{
  "n_layer": 10,
  "d_model": 224,
  "n_head": 7,
  "n_kv_head": 7,
  "head_dim": 64,
  "d_mlp": 1152,
  "vocab_size": 8059,
  "activation": "gelu",
  "norm": "layernorm",
  "norm_place": "post",
  "norm_eps": 1e-05,
  "positions": "learned",
  "qk_norm": false,
  "attn_scale": 0.125,
  "bias": "all",
  "tie_embeddings": true,
  "parallel_block": false,
  "init": "trunc",
  "init_std_qkv": 0.0154,
  "init_std_o": 0.0,
  "init_std_up": 0.0154,
  "init_std_down": 0.0,
  "optimizer": "muon_variant",
  "lr": 0.0038,
  "beta1": 0.9,
  "weight_decay": 0.067,
  "lr_head": 0.00722,
  "grad_clip": 1.0,
  "warmup_steps": 200,
  "schedule": "wsd",
  "decay_fraction": 0.904,
  "decay_shape": "linear",
  "final_lr_fraction": 0.05,
  "batch_tokens": 65536,
  "seq_len": 1024,
  "doc_mask": false,
  "train_tokens": 404900000,
  "steps": 6179,
  "dataset": "wikipedia_en"
}
MLP neurons of a small language model. Each row is named by its layer, matrix (up: input weights; down: output weights) and neuron, and shows model dimensions 128-191. Each number is 200 + 20 x the weight over its row's rms, rounded and kept within 0 to 999.
After each neuron's rows, "fires on" lists the tokens most often at its 100 highest values on Wikipedia text that the model never trained on. A number after a token or word is its count.

L2.up245,223,215,179,242,183,174,217,191,247,222,181,209,212,216,215,198,149,199,200,197,173,183,194,190,184,203,163,185,198,197,179,232,207,180,232,187,229,205,212,183,207,212,218,222,201,218,193,206,199,195,180,207,184,224,225,186,205,179,228,196,231,194,190,178
L2.down245,187,212,225,228,197,185,167,163,185,198,251,206,229,221,177,178,193,185,198,191,220,191,184,175,227,212,192,174,196,207,176,209,190,207,227,224,182,186,205,195,226,213,197,226,195,214,236,176,192,157,205,198,163,185,211,224,223,218,192,173,214,227,218,223
fires on: " al" 32, " dis" 30, " aff" 8, " char" 6, " pat" 6, " acqu" 5

L2.up44,173,163,169,208,207,188,213,185,214,191,202,241,206,201,206,229,194,209,208,211,210,193,221,219,219,219,203,223,195,185,200,219,248,236,196,144,240,197,195,187,212,208,220,182,223,216,185,195,181,239,227,213,203,219,233,206,203,209,189,175,205,212,206,206
L2.down44,189,188,163,202,206,207,200,213,241,185,201,209,183,197,190,223,220,178,203,174,207,169,227,204,201,226,205,194,215,212,184,180,195,215,179,146,203,216,183,170,170,201,222,193,190,195,211,191,169,202,228,190,202,175,187,181,172,179,183,180,226,174,158,198
fires on: " as" 36, "):" 12, " career" 8, " Length" 6, "atin" 5

L2.up211,193,184,217,211,158,184,187,178,183,214,198,206,197,209,220,189,208,193,185,199,209,200,224,194,200,206,184,193,204,164,199,235,163,194,200,206,171,202,200,148,228,177,207,194,203,211,204,198,209,190,217,200,203,199,215,217,213,225,215,223,217,153,140,193
L2.down211,207,213,191,204,229,241,245,235,224,177,220,222,232,177,185,240,210,198,201,190,210,182,231,191,210,192,201,209,231,220,259,194,193,200,221,208,205,200,217,201,198,215,188,185,139,185,229,189,231,185,216,203,214,180,190,194,166,214,220,185,204,227,176,205
fires on: "l" 41, "Z" 34, " Z" 5, "Cl" 4, "-" 4

L5.up194,231,209,200,197,211,192,233,213,218,203,189,191,202,201,222,197,200,217,199,199,150,197,187,210,202,194,182,178,207,195,179,204,231,205,168,165,213,188,182,173,205,183,203,210,172,127,188,182,188,210,177,218,214,203,236,191,200,202,187,152,183,214,209,233
L5.down194,190,201,176,246,179,155,224,196,251,181,199,204,175,202,217,163,202,212,218,183,215,170,170,226,187,209,192,159,209,201,218,155,201,228,185,209,200,191,207,215,214,227,219,181,214,195,203,203,221,177,195,205,181,223,225,207,211,188,212,174,226,196,166,185
fires on: " " 30, "ir" 9, "199" 4, "–" 4, "200" 4

L6.up179,211,192,169,218,186,195,200,196,169,227,208,174,199,159,225,238,210,197,191,194,202,204,191,221,186,221,188,174,195,212,198,219,199,186,151,206,200,229,194,156,232,217,192,181,217,185,192,194,172,167,180,235,209,199,217,192,188,194,186,229,217,227,202,185
L6.down179,237,207,232,204,205,191,188,207,215,188,209,208,174,213,174,185,213,216,198,214,240,233,192,210,204,219,182,208,225,238,209,192,197,176,195,193,217,190,195,175,211,141,171,216,165,172,168,178,148,170,203,183,211,191,208,175,247,186,194,185,157,173,213,214
fires on: "ing" 46, " this" 15, "ation" 6

L5.up765,183,256,192,217,227,189,205,198,200,201,187,206,180,204,209,194,180,164,208,184,162,176,201,225,223,215,194,193,168,206,206,212,178,195,171,176,219,189,210,204,187,163,202,173,203,188,210,210,212,198,188,230,181,214,215,210,191,163,185,201,222,218,226,206
L5.down765,198,226,199,209,188,222,211,195,210,210,206,193,218,198,242,195,225,220,222,211,193,239,203,206,221,168,203,207,201,214,223,200,191,182,215,202,221,201,184,185,208,202,213,202,192,186,164,213,181,210,201,191,197,194,231,190,188,231,211,210,181,194,210,216
fires on: "ut" 19, " Act" 11, "et" 9, " spec" 4, " et" 4, " subject" 4

L5.up1066,204,176,152,187,164,193,199,204,189,181,201,194,210,204,216,201,176,184,200,201,190,192,167,216,220,209,226,183,229,184,158,252,219,195,235,203,194,205,200,174,191,212,224,195,184,194,206,217,233,193,185,213,213,188,208,235,193,235,177,205,181,183,200,217
L5.down1066,185,166,183,182,175,186,215,171,198,205,188,161,185,193,187,217,182,203,207,185,201,189,207,230,152,229,229,198,195,184,217,204,210,212,240,203,208,200,212,170,198,210,229,198,207,192,194,191,195,183,176,213,171,159,219,221,219,219,198,220,199,201,197,184
fires on: "." 24, " Me" 7, " Re" 6, " G" 6, "man" 6, " W" 5

L5.up987,174,198,196,195,190,190,179,223,171,247,237,229,184,175,175,193,195,199,218,190,209,180,229,216,213,235,219,193,172,223,207,198,201,185,224,225,219,162,157,173,196,212,187,179,208,221,210,202,216,220,174,209,219,209,215,192,219,196,188,214,198,192,218,198
L5.down987,193,221,209,226,190,220,173,187,186,210,213,197,191,179,176,203,195,203,193,202,196,172,214,218,268,217,192,207,178,185,193,201,164,222,216,195,201,187,196,171,204,191,281,183,204,252,233,229,185,239,212,198,160,187,201,214,188,193,199,207,201,195,221,193
fires on: "." 49, "^{" 11, ";" 10, " (" 7

L2.up969,207,226,199,208,218,188,194,233,178,213,192,225,216,207,240,206,196,207,224,211,172,233,211,199,203,188,189,207,200,222,211,184,215,209,211,164,220,192,188,239,175,175,187,210,202,165,189,215,186,200,164,231,178,178,211,170,185,196,216,188,194,213,190,228
L2.down969,187,157,199,194,203,184,213,164,199,191,142,198,196,195,191,183,195,200,201,204,198,168,184,229,242,173,217,233,198,197,204,189,204,188,204,226,196,189,195,191,234,230,194,197,213,201,206,229,193,182,167,180,197,178,198,217,204,188,205,205,178,252,207,205
fires on: "on" 40, "ton" 26, "arn" 16, "rid" 10, "ley" 4

L2.up863,174,195,214,186,196,241,237,213,181,196,209,176,170,184,204,198,211,214,177,200,198,208,221,218,178,177,224,190,189,184,189,188,210,233,194,148,200,194,217,194,190,202,221,185,178,228,202,170,211,202,186,213,213,219,197,204,169,190,174,193,198,192,209,191
L2.down863,222,221,223,230,236,209,233,203,211,197,201,231,213,196,173,237,227,163,198,219,213,183,207,141,192,216,222,248,208,163,238,167,186,190,184,177,205,221,250,200,173,203,142,188,220,192,190,216,205,196,186,202,218,193,220,214,193,252,208,208,196,180,194,196
fires on: "os" 46, " an" 18, " time" 11, " par" 8, "es" 5, "ography" 4

L2.up309,194,204,207,182,180,192,163,221,169,203,214,188,214,179,192,232,209,203,239,226,211,203,227,218,237,196,199,167,188,155,203,163,215,174,216,182,202,192,231,154,238,204,213,191,209,217,204,186,214,219,230,205,171,204,190,198,162,192,187,218,172,194,190,190
L2.down309,184,179,170,246,174,193,201,222,198,192,205,232,221,177,225,237,213,192,205,189,178,215,201,180,224,209,180,180,187,196,201,158,185,180,222,187,241,196,171,188,167,236,242,196,188,198,191,225,183,193,198,164,194,185,177,201,207,184,214,238,208,192,189,182
fires on: " /" 31, " him" 15, " most" 12, " Apps" 7, " only" 6, " up" 6

L2.up197,213,223,210,184,182,206,192,225,196,215,169,189,196,221,238,205,196,191,250,188,212,183,180,210,204,181,198,170,195,201,253,199,213,227,215,205,207,185,189,193,220,213,181,175,192,187,194,204,198,184,203,215,165,196,197,218,167,217,193,193,202,229,198,223
L2.down197,216,229,182,200,222,246,215,189,167,203,208,210,195,188,199,159,237,200,180,233,186,181,186,195,206,189,207,194,206,238,180,191,202,206,174,180,187,198,205,192,208,192,210,195,199,249,211,186,250,213,195,166,201,197,214,199,227,220,213,206,226,196,217,181
fires on: "ph" 35, "ard" 22, " public" 7, "°E" 7, "nt" 5, " leaving" 4

L2.up1059,203,219,179,168,215,164,187,188,198,177,206,198,201,202,180,178,186,210,203,182,182,182,170,183,218,188,169,202,214,183,158,180,175,195,201,158,197,212,202,213,193,239,193,194,230,213,198,198,198,190,183,196,220,196,228,217,224,205,158,198,155,199,185,208
L2.down1059,244,244,174,206,204,198,167,172,186,230,177,223,228,175,194,169,168,177,207,199,156,225,191,198,209,194,224,189,227,182,197,209,177,212,200,191,187,227,220,178,206,198,199,229,191,201,229,209,203,207,198,182,196,209,162,197,176,187,204,224,176,207,200,208
fires on: " am" 15, " Street" 11, " Royal" 9, " north" 9, " past" 8, " Lord" 7

L2.up51,217,229,145,217,178,213,199,204,167,188,189,205,230,238,198,208,214,236,233,218,211,220,187,190,184,219,168,217,179,185,186,196,206,176,183,203,210,212,176,212,198,194,200,216,203,153,177,207,225,180,213,215,215,213,235,231,211,178,209,170,199,209,164,200
L2.down51,154,173,236,203,222,237,185,202,196,266,208,218,192,180,167,182,187,185,198,180,210,205,198,241,203,185,212,183,218,194,210,175,189,210,220,207,193,210,205,202,265,189,231,215,224,207,195,211,176,205,199,228,181,159,193,185,145,185,202,193,196,210,215,195
fires on: " de" 41, "\n\n" 32, ")\n\n" 11, " following" 9

L2.up519,207,210,162,217,200,160,182,185,178,214,253,162,230,187,208,173,184,174,211,171,196,185,175,203,200,218,212,230,207,191,188,207,205,160,246,208,172,208,202,202,156,199,213,198,212,229,220,210,210,208,204,205,189,198,202,193,200,201,193,197,202,205,175,210
L2.down519,233,183,237,230,188,197,185,210,161,215,154,236,204,192,225,194,209,250,243,192,161,199,204,193,164,188,185,185,190,175,222,206,174,212,198,186,194,207,171,225,199,208,208,242,183,219,174,202,204,226,202,176,197,201,180,185,198,192,176,199,221,165,157,197
fires on: " Un" 26, " World" 17, " W" 10, " Me" 6, " Hor" 4, " Fire" 4

L2.up871,184,242,230,208,203,239,171,215,208,194,230,168,193,174,192,220,224,231,205,184,188,183,220,230,207,214,184,194,209,212,183,181,197,192,196,213,195,192,170,225,208,171,226,186,172,178,214,196,214,201,217,218,188,198,177,240,171,204,169,197,196,185,203,207
L2.down871,197,182,222,212,208,169,212,192,200,209,205,154,200,179,167,204,253,196,183,154,180,203,231,218,191,203,181,213,175,236,169,188,198,156,186,171,185,201,199,175,192,211,234,178,206,224,210,197,198,228,191,178,191,223,228,200,203,192,169,174,199,201,186,232
fires on: " born" 40, " —" 17, " scored" 7, " Loss" 5

L2.up88,215,229,184,189,181,228,203,195,188,214,185,192,201,212,232,159,208,215,154,200,175,193,214,197,179,222,220,156,222,219,217,174,169,202,236,162,203,191,204,173,193,194,178,223,205,221,193,212,206,219,232,224,229,213,159,162,184,218,179,201,204,197,199,168
L2.down88,192,217,196,218,210,228,183,227,181,180,200,217,213,206,153,194,221,202,210,206,224,186,196,191,177,210,164,212,175,232,227,209,211,195,199,202,212,159,177,193,194,191,236,186,199,188,210,213,211,198,177,199,225,194,227,196,209,220,197,208,226,148,217,190
fires on: " t" 24, "H" 23, " Har" 21, " sat" 8, " Ts" 5

L2.up994,214,196,204,195,224,193,200,173,166,212,198,199,213,171,174,228,197,235,198,163,185,178,178,218,232,233,183,228,184,232,227,165,202,214,211,266,197,212,175,211,194,210,201,191,180,182,202,204,199,201,207,241,171,195,206,195,189,230,171,202,186,201,206,188
L2.down994,198,165,182,205,154,205,197,198,177,193,166,196,184,202,197,212,181,196,208,185,193,235,195,183,190,171,209,217,196,186,194,179,216,193,147,152,198,196,205,206,151,200,198,211,207,177,208,204,209,212,223,208,241,219,216,200,224,202,203,214,198,195,197,178
fires on: "if" 18, "omp" 10, "ap" 9, "ically" 8, "abor" 7, "ively" 6

L5.up131,215,186,188,203,187,206,186,182,202,229,193,203,189,217,187,199,216,199,174,207,189,196,172,157,173,247,183,190,179,214,212,198,207,226,219,219,166,146,225,177,208,181,220,185,197,201,218,196,170,187,178,211,233,218,170,182,200,201,199,201,180,241,209,198
L5.down131,201,188,212,213,213,213,183,209,193,196,199,238,186,199,192,184,192,205,204,172,233,204,181,153,182,217,186,225,204,194,235,197,212,188,214,199,184,185,186,203,189,185,239,177,163,240,156,148,206,206,204,233,186,218,204,214,215,199,185,178,209,216,214,194
fires on: " pro" 12, " o" 11, " if" 9, " [" 8, " very" 7, " rather" 5

L2.up183,200,176,219,197,205,179,269,141,192,199,184,229,199,172,227,211,219,180,233,204,208,194,195,255,196,205,178,213,196,169,208,189,216,241,209,177,205,178,189,205,207,206,201,226,199,172,202,218,202,173,214,190,184,170,202,182,174,249,239,202,178,204,214,226
L2.down183,194,217,194,192,188,211,219,227,238,201,209,211,204,176,219,216,206,233,196,182,179,216,206,197,203,213,159,215,214,218,190,210,224,211,229,169,164,238,195,191,215,191,203,188,193,165,227,204,241,167,193,205,179,207,197,227,196,197,203,203,222,178,217,206
fires on: "g" 32, " G" 28, "-G" 7, "ag" 6, " g" 6, "erg" 5

L2.up176,180,191,217,189,156,195,206,164,183,225,180,185,173,216,205,177,201,165,191,199,207,204,203,189,209,184,228,183,210,192,183,197,206,215,197,195,224,183,194,186,186,191,217,200,205,205,191,213,190,215,209,211,227,171,230,239,156,241,239,183,168,160,168,247
L2.down176,213,228,222,212,209,189,207,258,180,206,175,215,252,190,220,222,204,194,215,203,201,194,203,213,225,239,177,244,206,192,249,196,167,208,171,217,217,230,224,201,192,202,200,192,187,182,188,176,202,222,232,190,192,206,211,192,216,187,201,184,220,230,213,173
fires on: "Z" 38, " Z" 24, "z" 11, "ß" 6, " jazz" 5

L2.up1047,211,186,198,172,187,172,226,232,195,211,209,197,219,195,202,190,156,193,199,201,200,218,175,229,198,214,200,176,207,196,177,206,209,231,241,215,226,189,195,150,193,200,237,206,210,160,214,217,209,214,204,206,183,192,207,179,189,207,184,184,181,201,220,207
L2.down1047,232,198,187,205,206,168,222,157,181,194,189,220,209,195,200,194,193,188,180,201,211,187,227,194,213,207,229,189,190,266,181,183,219,204,250,194,211,189,200,173,175,229,193,219,205,211,242,219,186,223,200,209,211,214,200,203,173,209,199,189,172,170,207,192
fires on: " /" 42, " m" 15, "all" 14, " Ball" 4

L2.up928,191,224,202,181,224,150,219,217,234,205,211,179,171,183,195,172,211,187,221,185,186,223,198,204,225,217,169,144,185,221,211,162,181,187,200,182,194,232,218,183,200,214,191,248,197,206,204,215,204,212,226,171,218,245,191,206,201,208,212,223,217,188,209,219
L2.down928,208,194,216,167,214,168,193,190,190,230,228,194,179,225,220,182,229,220,154,251,199,178,179,180,218,236,196,182,171,195,200,212,217,244,204,192,212,227,243,168,198,232,229,178,194,179,218,202,227,187,219,210,214,200,198,185,224,191,163,225,217,200,188,208
fires on: " GT" 19, " Ta" 10, " language" 9, " Ha" 8, " Ben" 8, " Ma" 8

L2.up794,212,195,201,149,196,195,183,188,232,208,209,213,182,161,197,184,165,189,195,170,183,212,194,198,222,199,181,170,222,226,174,236,184,189,201,195,193,194,185,182,165,196,191,212,199,217,205,226,190,236,184,208,213,210,164,152,185,197,199,181,186,209,201,190
L2.down794,188,167,163,209,217,180,179,201,217,194,193,192,171,195,224,229,191,196,201,208,218,215,164,198,226,193,187,202,197,168,197,251,194,234,198,209,212,187,199,191,218,226,225,178,190,177,202,209,208,180,245,218,164,196,184,212,213,216,197,162,197,173,206,198
fires on: " sub" 27, " cost" 8, " south" 8, " east" 8, " north" 8, " establish" 6

L2.up552,207,207,192,205,208,182,208,222,178,190,195,211,203,223,227,211,207,183,222,215,177,233,170,172,179,169,192,212,219,161,196,203,224,217,212,188,219,192,183,225,249,230,163,230,184,200,173,211,201,198,239,199,192,188,222,219,176,193,211,159,194,192,198,227
L2.down552,219,189,200,212,187,151,197,191,180,236,202,199,197,210,194,219,201,213,182,186,212,186,190,216,208,217,234,196,226,238,189,194,179,206,189,212,212,229,198,223,202,170,237,192,221,221,214,165,183,199,215,229,192,183,191,190,178,218,223,197,183,187,188,189
fires on: " gu" 16, " Gu" 11, " Minister" 11, " female" 7, " Men" 6, " Women" 5

L2.up641,194,182,222,231,230,238,204,198,188,170,213,180,198,179,203,219,187,180,177,215,176,184,177,219,205,200,199,189,169,199,228,231,182,220,201,225,214,169,153,213,198,195,223,216,180,190,148,207,195,206,199,203,224,166,179,216,209,220,212,199,164,208,201,227
L2.down641,240,166,161,205,196,207,226,200,246,200,200,194,196,190,212,196,223,189,185,203,184,188,200,211,181,224,197,216,215,198,221,211,199,195,204,198,219,199,181,162,216,222,182,226,205,212,179,224,209,192,214,179,206,198,176,190,196,195,160,197,207,217,180,226
fires on: "r" 60, "ra" 31, "stra" 5

L2.up766,189,183,225,233,210,200,190,228,228,208,197,183,214,228,236,199,219,212,178,200,188,214,189,198,186,192,218,198,192,244,169,209,195,211,217,199,201,173,193,223,197,183,243,194,210,183,186,191,191,197,227,225,197,207,198,182,215,220,196,173,172,210,198,215
L2.down766,221,195,178,226,193,240,146,205,178,183,199,213,184,210,202,166,181,229,165,205,223,222,196,206,175,220,167,216,205,189,228,170,212,203,208,188,209,207,178,212,193,237,238,205,200,219,211,184,235,211,176,195,198,165,206,208,203,182,207,199,201,179,199,183
fires on: " h" 22, "+" 16, " w" 8, " min" 7, " m" 6, "−" 5

L5.up1093,206,208,208,206,197,171,192,193,214,220,204,211,211,204,209,183,240,184,202,159,200,214,211,213,191,197,191,172,229,193,172,181,196,203,197,164,213,196,185,211,231,220,218,203,189,196,180,194,190,184,176,177,221,188,193,252,188,195,182,204,172,251,209,224
L5.down1093,201,182,214,184,212,230,215,227,234,184,198,191,190,191,209,155,223,196,210,198,198,211,174,188,193,243,210,182,226,226,177,205,196,196,189,164,192,200,200,198,164,206,169,182,206,233,184,213,206,182,201,187,223,186,207,157,224,201,216,204,202,209,192,212
fires on: " " 68, "o" 7, " |" 6

L2.up377,213,217,167,236,212,176,221,224,183,182,178,187,238,194,180,191,184,180,228,183,198,216,197,199,172,185,208,201,178,211,213,213,211,220,216,211,202,206,226,199,214,186,195,185,178,174,229,196,170,193,193,176,200,206,232,242,204,171,206,177,213,188,217,205
L2.down377,201,184,176,206,226,195,204,224,211,251,204,217,179,197,205,176,204,175,200,154,223,159,199,194,244,218,175,185,207,197,204,214,220,218,206,175,209,188,198,199,194,166,199,162,238,194,172,220,194,223,189,224,207,221,188,204,194,171,164,195,210,212,222,190
fires on: " per" 15, " Records" 14, "ele" 9, " Label" 9, " ±%" 7, " Production" 5

L5.up362,206,202,215,165,190,220,182,158,201,186,196,173,224,183,203,225,209,199,210,184,176,202,212,212,203,213,166,215,188,220,164,182,239,218,233,189,169,192,212,212,214,158,211,193,191,163,229,186,209,200,212,222,211,190,194,166,200,224,185,229,207,187,189,216
L5.down362,182,208,223,180,197,203,190,211,181,231,200,227,206,188,227,187,208,159,216,206,178,238,194,260,214,225,197,236,211,212,181,224,200,230,194,195,175,202,209,175,197,179,193,202,194,197,211,222,227,205,160,176,178,194,195,224,176,225,186,198,186,206,200,243
fires on: " g" 18, " G" 16, "G" 11, ")" 8, "-g" 7

L2.up978,179,217,188,207,197,193,185,160,191,206,189,224,193,216,230,215,175,177,193,174,182,203,193,184,197,191,180,227,205,213,201,219,202,190,181,195,176,199,209,204,220,185,190,243,215,192,245,198,216,219,192,212,214,225,183,239,241,161,217,177,207,198,201,198
L2.down978,193,151,204,170,195,201,198,199,202,196,166,199,196,170,214,169,233,224,170,219,204,190,153,189,160,201,200,173,202,220,198,151,210,210,197,253,190,197,193,201,207,213,189,174,174,185,168,230,175,186,203,213,204,204,209,185,189,209,213,214,199,202,187,202
fires on: "ri" 31, " It" 16, " election" 12, "ification" 7, "ids" 6, "ni" 4

L2.up282,186,190,233,195,196,166,211,195,209,221,221,219,199,243,179,215,220,169,200,224,190,182,170,206,206,193,197,203,191,192,218,160,192,197,189,198,184,182,198,163,200,189,182,174,206,216,207,211,217,227,228,184,203,185,222,208,161,228,154,185,197,170,210,175
L2.down282,219,217,178,216,191,231,204,188,224,190,184,219,208,178,209,174,219,214,192,233,178,208,213,206,223,158,194,220,212,224,187,167,180,191,202,202,207,215,232,200,191,173,220,217,198,170,215,208,226,198,174,175,156,162,189,213,195,213,204,220,207,200,224,231
fires on: "arp" 18, "ull" 12, "all" 12, "enn" 7, "mond" 6

L2.up172,214,225,214,169,144,200,223,234,191,193,120,194,221,195,219,221,179,187,213,212,225,201,191,206,189,199,193,210,178,172,205,176,209,228,247,152,196,213,206,199,233,180,159,197,201,220,227,197,205,216,216,225,191,189,218,190,235,194,216,198,193,206,178,198
L2.down172,186,168,223,226,218,213,177,173,200,213,214,191,215,230,244,194,221,197,198,202,213,185,185,185,191,205,167,211,173,193,193,210,204,190,204,195,181,217,201,199,156,203,219,211,219,177,195,223,214,217,176,206,211,224,176,199,213,189,157,177,187,219,177,193
fires on: " D" 49, " P" 26, " B" 11, " G" 7

L2.up398,199,198,164,195,230,236,177,218,183,199,203,198,203,192,173,198,167,233,201,195,189,198,201,198,166,211,228,181,195,170,209,211,190,236,244,178,197,202,192,195,184,167,176,181,217,202,210,202,194,206,217,224,198,229,172,201,162,212,211,230,206,181,194,207
L2.down398,199,204,206,240,205,205,220,186,233,190,235,201,210,204,206,203,187,211,200,186,183,204,199,193,191,244,195,246,199,165,184,197,202,223,191,196,200,180,188,190,195,208,208,184,185,224,212,187,197,204,224,213,201,203,197,209,191,208,156,198,228,204,196,170
fires on: "ter" 20, "%" 14, "eg" 12, " GD" 6, "ens" 6, " GA" 5

L2.up301,216,221,178,206,218,193,188,174,176,219,193,192,228,202,191,198,183,207,161,190,176,231,200,174,197,208,169,203,227,182,204,198,224,187,195,215,199,214,211,157,197,208,199,212,199,193,209,210,200,197,191,228,185,188,197,193,160,186,221,213,162,194,178,225
L2.down301,211,239,195,209,221,200,190,199,170,217,192,194,228,202,195,206,217,216,199,213,161,201,228,189,219,195,159,201,227,204,225,218,178,201,188,232,205,209,217,186,188,199,187,178,170,207,233,214,211,205,245,207,215,229,223,205,198,175,170,213,187,173,189,189
fires on: " US" 22, " we" 14, " You" 9, " us" 6

L2.up475,191,221,160,213,240,214,196,222,199,216,243,200,200,196,193,169,206,198,215,197,193,181,206,212,222,216,211,185,188,178,225,172,191,193,170,192,215,179,195,213,190,189,182,200,199,194,212,189,214,178,207,195,177,213,226,201,228,195,190,185,187,249,195,175
L2.down475,220,220,256,181,208,220,213,188,223,168,202,202,199,231,227,184,216,201,204,228,206,180,180,200,178,186,220,207,184,230,174,218,159,184,199,191,220,180,182,155,183,200,179,207,234,190,205,224,214,193,224,197,185,192,205,193,221,200,178,198,178,186,249,187
fires on: " since" 18, " Col" 14, "E" 14, " Ph" 9, "Ch" 8

L2.up832,190,220,175,185,204,201,158,188,203,224,202,191,190,203,231,152,192,200,192,202,177,222,176,197,166,201,227,186,188,194,200,211,192,199,212,163,214,200,201,191,216,205,223,175,184,192,200,211,198,175,187,222,207,213,227,200,201,207,187,195,223,182,198,222
L2.down832,187,180,175,195,178,217,241,200,197,221,183,204,206,229,200,207,168,178,214,223,203,187,146,209,208,200,174,208,218,187,234,208,200,178,181,233,211,194,209,184,210,168,179,168,216,228,198,207,215,200,201,177,194,220,209,193,189,208,212,206,207,221,232,229
fires on: "V" 31, "red" 30, " Om" 9, " V" 8, " found" 5, " inv" 4

L2.up663,206,182,177,190,176,221,200,173,204,220,221,176,250,206,206,207,159,213,218,174,204,194,212,193,212,180,199,248,205,166,209,203,228,250,178,259,200,167,208,166,218,207,181,209,171,209,186,196,236,167,220,239,205,195,186,172,189,166,203,201,183,193,191,186
L2.down663,202,183,210,200,234,214,186,199,205,185,199,192,176,191,198,247,200,196,226,198,198,211,172,188,237,204,220,180,208,197,203,183,222,211,200,185,147,175,226,227,207,189,185,223,237,197,186,183,232,209,215,190,203,205,193,238,222,204,192,204,190,202,187,166
fires on: "ant" 53, "pt" 9, "aut" 6, "bor" 5, " stream" 4, " zone" 4

L6.up35,190,202,201,211,167,219,213,197,169,192,184,209,182,226,221,202,179,249,175,216,198,244,140,230,203,198,201,198,164,186,217,184,233,193,170,215,207,191,169,193,226,194,224,167,167,181,210,206,211,201,224,194,192,200,200,204,181,190,203,206,195,185,225,239
L6.down35,208,191,218,216,217,202,215,188,215,221,161,248,173,172,192,212,200,202,176,194,187,196,210,198,177,227,181,202,190,142,191,223,199,166,226,227,206,216,216,180,211,193,193,199,203,210,177,201,215,186,205,137,225,173,195,208,182,190,197,175,227,199,155,213
fires on: "." 20, " /" 19, "\n" 8, " Total" 8, " " 7

L2.up508,166,210,208,181,210,231,206,215,194,183,220,198,165,157,223,203,141,199,226,180,184,213,247,190,183,247,200,205,228,199,177,193,214,211,206,163,178,178,205,220,194,204,189,200,222,228,221,189,193,212,225,197,186,202,228,213,206,212,227,185,241,213,183,216
L2.down508,204,209,200,183,184,186,193,180,181,201,204,175,201,225,240,199,195,210,193,210,178,183,200,246,245,240,209,173,177,193,192,179,178,204,174,187,254,239,206,185,209,215,218,209,202,175,213,219,213,201,230,237,195,217,202,232,180,209,209,200,185,198,200,186
fires on: "ph" 30, " her" 23, "’s" 9, " whose" 6, " Women's" 4

L5.up517,181,172,188,202,225,204,234,239,221,166,167,225,172,192,193,229,207,204,193,202,170,188,200,199,172,161,204,185,189,195,181,215,172,190,232,171,200,195,196,232,221,199,199,221,213,173,209,177,208,226,210,205,224,204,182,170,188,163,195,201,234,182,169,232
L5.down517,211,212,202,174,135,214,215,194,194,191,208,195,199,206,191,227,201,212,188,174,192,213,191,173,216,190,164,211,225,196,173,189,147,222,222,213,196,202,216,192,190,202,213,194,201,222,239,208,229,199,182,219,219,161,215,242,192,209,179,210,243,186,171,206
fires on: "z" 47, "v" 7, "g" 6, "ig" 4

L5.up961,195,213,170,184,212,194,223,205,223,224,217,198,203,200,204,206,200,207,212,231,170,230,234,180,171,196,191,187,190,218,150,178,191,197,198,239,217,203,165,205,175,200,180,214,211,161,161,182,203,209,181,218,217,188,208,219,207,175,227,215,159,173,166,184
L5.down961,185,202,180,182,187,178,173,203,204,207,202,207,223,214,224,176,219,218,162,191,221,205,195,181,193,189,202,158,219,202,179,175,189,222,230,176,167,243,213,207,175,202,226,167,225,183,210,196,202,216,198,249,202,187,166,154,205,188,213,179,178,182,237,207
fires on: "." 26, " of" 20, "w" 6, "'s" 4

L5.up1073,190,177,183,233,206,145,212,223,183,212,205,183,191,213,211,207,186,220,155,215,208,208,188,224,202,176,201,217,203,198,176,194,197,198,202,208,225,221,215,190,219,161,176,181,215,199,214,196,197,214,172,216,203,218,194,228,205,182,205,159,248,185,178,195
L5.down1073,196,227,207,230,188,208,238,199,204,179,210,208,179,205,208,216,235,247,150,171,223,196,200,243,160,189,177,183,192,194,211,196,187,172,165,190,203,205,234,205,250,191,191,223,191,208,192,203,190,179,197,189,214,224,227,165,192,192,166,186,206,212,206,197
fires on: " she" 15, " work" 14, " he" 10, " has" 9, " She" 6, " have" 5

L2.up721,234,191,171,189,153,204,172,196,218,194,201,183,224,179,205,202,194,216,215,189,206,192,197,187,216,214,223,190,197,210,217,180,211,203,212,220,172,203,171,235,198,219,181,192,184,217,199,208,189,200,195,206,204,205,204,219,196,207,231,196,203,207,210,210
L2.down721,194,200,248,188,176,204,215,189,212,158,159,210,215,194,220,187,195,188,169,191,222,220,200,213,184,188,236,220,192,206,174,223,177,226,191,166,213,199,205,210,199,215,177,218,207,179,154,165,205,186,214,182,164,243,206,220,202,209,164,198,190,180,205,207
fires on: "re" 53, "umbent" 8, " Representatives" 6, " sports" 6, " door" 4

L6.up405,192,207,195,195,194,184,224,209,164,210,199,197,221,207,211,181,170,219,177,220,183,237,217,193,193,198,202,178,213,186,194,203,226,215,197,181,184,246,201,198,196,194,174,206,212,192,179,168,178,204,213,184,211,194,223,251,200,204,175,178,187,214,191,211
L6.down405,204,205,194,219,196,193,189,202,205,217,160,186,199,213,181,206,173,212,191,236,181,180,191,204,198,214,212,195,193,176,207,202,217,176,203,193,213,191,224,179,207,184,197,181,222,175,240,197,197,177,186,222,208,199,173,208,242,203,216,183,178,194,223,173
fires on: " \"" 21, "'" 11, "ive" 8, "er" 7, "ine" 7, " album" 6